MLP neurons of a small language model. Each row is named by its layer, matrix (down: output weights) and neuron, and shows model dimensions 256-383. Each number is 500 + 25 x the weight over its row's rms, rounded and kept within 0 to 999. Numbers have three digits each.
A block is one neuron, or neurons of one layer that tend to fire together. After each block is what it responds to, as a language model described it from the Wikipedia text at the highest values.

L6.down192:523464471492506476525508489458551522524496489498508477489485498506505477501551486471519525508487485490472473505513510508514484478544474512459461532501510467519540494456495517519500512517510490489539499520459506501507475531485485540504518500451494497510505520506500513488533493453525496527514539517469518485487477495494493498547486453520527484488523481515486508509495513496507481501525
Description: Clause-ending punctuation

L3.down162:491510508466523517475478526475473504501491476487513482516481459483483474509491506472489515528471464475505490495541466458520475463475530503505478508514521517510548479454495499489518481501470540530504500545497482492502472509533527491491476524462519489529503492496513478446499517505458488489487537462493507483508539497472468460511490470518525540490482492509520493491366478496528435530526
L3.down213:511529485494515462519470493492542496497482512486500512511526512526483514523542527483500496541506511492489485467492492492496465505531494509513506526509524449497483504503462522494486508504467498516481514486508536508512531451489524545473543502529539487503490494529520489476500512450508474503474491502473488522467491489514467524514464499514514543444470520537498460524541474504490514515528
L3.down877:533497501515486507507462536494510491502490499494542463490492502521459491510503503496457472528497466496514521533538467523507489466474493489487486519502557534532516533488502510502525533550470536473492490515482478510458459475474534481499517472455494482523468478531499486525521538516519511522524515471511521491492490505567488516496479499538519549511504501485488532532501496536504509502494
L3.down1017:438549471503483487518508505514513531485511472529528511498520471501456531511526492477486502507431475503469500509515444527496485474498489520545485504500538492512492514492482488495498491499466518478538547532472536531459486476454544506533520519499510521482493490505508455504518518506498512550464538501485477457506509523546478442523512462511505521475485501533493491499488481484487461463497
Description: Paragraph-ending line breaks

L8.down263:503519495550487466471497500482499528472524440475495498551513590508519501545537500480483506530487492513547494533541475491512515500516484509533530519535508520500469537526520473516473510482483493513460498520453492484510440509477519511468504519501482522516479539515540513469490508499548507504499507510492519488531529497494492486494508490488474468473483514496516462588556528473502540484511
L8.down614:481498539488503521480498511500508511441478475514508528528476498477500499478492559532502509495508470466485480549483466508469497475500479502496492507476501531469508525499472499517497487511544512545529516498525475522505435491468506492517502473499506504508490498527506514530507513512507514496477517472498548464517508480560490520493455482522454522473486528503481453544490521494476517471497
L8.down1036:491516481495486548493500498451492477534476439517488478505476479521478514516510521482487513500486505563507471506537478492521515470473514448481501512501499491499543509537563511510489522542437508500502475506460526474469489479469491479509528466485503461490488494553554488506528513496571526473513509504479544502502484513521474518504506477533498515476470493501552491478547490515529498524502
L8.down1534:508518504494494477509485469504523506511532523547512517510525512462514552487481466446472513546499524453459525524506482503454488510482463522511453492456493480507493498478496479473482501505489491490498526519520518478542481498512491464484536513529482511513514509484488467535484469510507492461473528559508513471495525482497526520483474502441495514487518551511472514524512508529509525490520
Description: Opening quotation marks

L8.down61:486456507495507569472506462488532457521484553505506481461529484504517524483471469486493505463488500531496563537466487522518535521516516484456467510505496530482481532489492489530497521523450508485489496426488478486456527517458532494455489521475537470501479497493485499497463491493481535469451476483495473511530538502507501533466468519489479496516537551517471479501511478502449540483493
L8.down232:463502480499429534521500490427501490536460522491467443495529502507532482493491521524498490468520511476483541459484484483522493467504528468497433529464517546477531522490533482525449491498504522521514490467515485489514594476481500492515518538432519472550475507469503460523497509523515492500487519487533480503532536528466487509515530508453463481492502533491481491499507487515520484506529
L8.down1075:526509483494449498497490459477551492522518500466527472478516491558477478511534493504519529514468506466516517491462497523501517506533491489459517490500469523545547512495538523484516499531528476522479502510474522504534530502496503489470478512461502467512497477518549469565499507519496503528502527528523508474489509542504545497509499487464504524467492503485475504481502540492487513483528
L8.down1499:505448469509503531521500523518468530527485534517430482471497563484519526518482485461496491490503491544480474527482509537474502451510510505471479522486496489512476529494483485517515545426514528545505520504544500526501556487492505508527504537516493482550512459512498465495490526539503533531492489507456465487519463498520489505492501493467547449547478539521537512487474464496492499493454
Description: Sentence-initial subject tokens

L6.down1354:537486518492482514470518531513491512531533468511452478497499510486512498455532482501514507439447504486479492513519472496520503475472525474516509508459517543520553506517479492493525519498531517513515508520497500524528506468492494506480502534490486479483523454467505469497541481501517498494512503480478502570523497455470485479471538507504507465465490515523487522448468490516514455510488
Description: Continuation after character mentions

L8.down127:543510531486470475503506462504494484464550526492484511483474493496517540515502494537463499520468497458556515505504536508480511505530501489526491505507558470492531550459497482506496489459541505505496528479499476507527506502487450493515494518503441506460481477497511502538529435535458504509452490473509486499475473500477495515529493512518476472496467485528461473501492480533496470530475
L8.down722:514509476485492452507496498523526480471498479493469482460492467499477515499507503487551549499504452467512530543504484488461469502519488472482508511520445478519508507519509489491553483483507512489530465496480504549501513502500538466587487499505450515515509467523534524502498465496530542517498489536510485512468492517517515529467478477488469475495493485549497485496469520478515500556508
L8.down727:523500504480531529532471488496553540468481510492526465511485468512529536538461501467455451489512500460514504517458516507468517471515517489475474487504516519499499509460469507502514498467536480504543536479484473489486503501491501487490562447503526465510527490527510520496514464509475520456500530469483554485516491492477496533489512514499511451544524495533524479500510514523485510481497
L8.down1492:522483485506529522508508484515501478471497522458483471498480501487500474522485481500532516506476503546521510526475481536473540478463520505510514473500495518488506500463531500507486548489482525514508528471528547530462484509473502464521505462450553506478499505481446486509553501523510537526524512496491501508497494483497468540481494507488469464489512464485454491504459482508492503504508
Description: Name or country starts

L6.down1028:502516511492440472481515502489539495509478469532488462491555508503535569499524503465498486466526485487505497522501520494542529539479521490499473504544518467518540463535518486496461498506505500499538494457514482536486491496529502480489470470458476473494509479549475469514495428553517479539520516478547463464452491541466528474486523468521466458502491502519526493469482455483494519508517
Description: Male given names